Weights of a small GPT-style language model, trained from scratch on English Wikipedia.
Architecture: LayerNorm before each block, learned positions, biases, tied embeddings.
Training: a variant of Muon for these matrices, 4761 steps.
MLP neurons of a small language model. Each row is named by its layer, matrix (up: input weights) and neuron, and shows model dimensions 0-191. Each number is 128 + 32 x the weight over its row's rms, rounded and kept within 0 to 255. Numbers have three digits each.
After each neuron's rows, "fires on" lists the tokens most often at its 100 highest values on Wikipedia text that the model never trained on.

L4.up494:126066140109190092136128085148122151137127134147110099182107208176106120120120148134156104123056114126106171122165091156099110133109086050108083163149108153101179132063085109125140100165151077097118143157104143094141135138050174110104150155127153137080112052134071115134142116227126163139118170108132180154132093167082168089145102142106152162123134111124121123166143138096116143117126175140185148135080142103086140090109116069080148198150111149153114124134181145097132183100137087117165158113160202085115126114092132143068141139140113102142181141134139103093152201171139154137
fires on: "ed", "an", "es", "ret", "elled", "en"

L4.up199:138143154125113131077113078152127184082131109110053137071059174130178100135104143112085205184093149086105137128118062157149158119131117132139146166126176099120187116104117126138092163138111155093091178167121118161162126160078109079088104147155181187127109126188100166091147169127106106141132158160103186134146120126116183138131103139072151144087136078136092117164101099095172103111188071131125150156109147136102159104130144121084162125152061104137067125138115156107111173137179076112143108123112026110145136149158143110145087085113144129167125120130161110212158114167148096145
fires on: "ing", "ed", "000", "==\n", "ated", " Ind"

L4.up555:097175102113082133139159097150174137087118158125105102118158194059051130165138159136100144122106132143101152098128093174113118161076111115117095178105119080154139117077206152059145094154177094131159091048100173101117117183130106103148156131105142129162165173211127167134155135112114085108122135141097150147136100137145187115126101133125120173116109062123173144106185095092118083115112128183106153069130102161105072180156067174147174154139181091120075078168101138153160104092109152139097137115114125150156116093140131147156090150106079092109138095143137065116119163153119114166
fires on: " C", "ell", "C", " State", "ann"

L4.up738:087080099161151167126131115102152106137115153124102127100121199164165189145157081102086104049106134184095162090124055072149151162138141117093138133043108149148133107126212120115159115122145118134170108067100158098088174130109161159177098170108079108129060169177102164162143163087144126145177120076173095143120130149109094144097125121136139138129151154091154169098155132140130132151160142075120101106121142082097114098128097145158114084145111098112102151141160110086121149126067209130095147188164076163140117085108144086167104141168133125183196170164144139109161143156154094132
fires on: " p", "E", "re", " e", " E", "S"

L4.up154:064120133183107118119119115208175142167086128129122101095068148079147092189165116150103157134116090128076185125134111174143157086093212148165060161164147136157121106118095134105153147089141101081131188127134081137127161141140135184107079105118144132161133149148164117163098089140106156068084133117159107109091125096144157114136153207148127117099139136060139151110116106080150030155150077125082173192133126112138102098067151140113094156129117099081117140121103166168112133149154135104099059116165138121143122091119101103114136140151098142116147208168122112181124087154163162111
fires on: " |\n", " on", " (", "^{", "ig"

L4.up367:122106087075049065114102085127208129151123161143147185145136108105150116106094124147140097087146127119130116194085198101112059129081109166117165152182140121087179093146057174115127123136191143117111097199120133156123163099083129124114084125102133087117088100168120143062096139109128123140105100129129119101120115141178178162169109161213117070165119164127146173148116119126134156098068094114085056105144125100139151121176097112107124153131092147121133126168070142081140154111156156147137121155155179111131168125095144129175154133134094103154156173068122171193097110125144167148
fires on: " ", " not", " only", "es"

L4.up722:114077087158165084146127112098189076089097132106100082121103106149123135095163095148119163116045116137123176161131164127100154174107149108134157086127131145141185139090158182067139181121125144107128163190162175094177135183165110146206136081030129107101124100079145129126156117123137155181188154130114165074106052095122136136160115111110097195097109131089154091162139161132128138144153119072113098135098147122091120159166132179146115132120094113194136169118118153109105156175133054155149138116094093108203130081124086102133150125083136126164117142144091084119129131138115174134
fires on: " and", "|", " an", " a", " ("

L4.up148:108149123127124124118121168140127144126155118169061148166195166151133109121084117125174110093149171127145173079091080120087151047099140105126145144108132094133160134117141126084146121084148136078200132094131136141137088148095162184112122123123154076088186140133145158151129110029096177153198127091103120198199098063161149129133141115148104141108087100133145138116134114058101157129052121168196132115118155182103103138101119162107116191153113198159094138132103130070040138161099192106151121078145128112109085135114117133165172133134158149142139138168132127104119121144121096165
fires on: ".\n\n", " |\n\n", ".\"\n\n", "\".\n\n", "or", "val"

L4.up521:069144075158128058094184118136195119088109113120158079137108092120151122130103136124148149078140133155123121141092120138074097064129155168169139153089132143143146066106085165161122153140125153136139111162150106089125105097078138124172132146103154139084129167139127124147053086157169148033116128130131087146183178140168132136107166155114099108125098152126118175137120122116174102142213140123089193164058131111127131123120116118095145137121085126127148108167167238051106104175182123174139083146147111151098146135111160107181115151105099065128139175145150152078085120133161102103
fires on: " and", " even", " ob", " often", " ==\n"

L4.up182:121175130119141085126154124132153170180138161092181120114113084097137160115095100095102205106114159113114162160129145103156123150185153131126105140088134105096134149151141151154165072113118137208119177079128136159114103145134130135088160158121057115051158170132110125170159173129106104132144117092084098169084100117119162083128104149110124129114104106145082146070162120187119150187173041082120206095122133134158115120056148114160100131103094145065142153117124102114195148107136150120154064137089157174137127176193069146124121129104105087155124117105170158049131139102177156154
fires on: "D", "d", ":", "ell", "st", "-d"

L4.up627:069116162082139155136186121141105131165136101149136156160157177093104128147098091126085142091122160173180164111124147113153127090097084155147121070122094162165150122147154130073162107132147126089115111197088126145152107133105033147145137100147123072106141124179148122117092093191104136115098129096142124124112082172146180109126121114118093083136166100188124069122113130146179147096134095212125118127119105114125141097075121177084098097121094180114076166090101160156217125136191115132119083172083142131106131075120062186097104133169147136104112088105165148172159074136119144179
fires on: "t", "ot", "at", "ch", ":"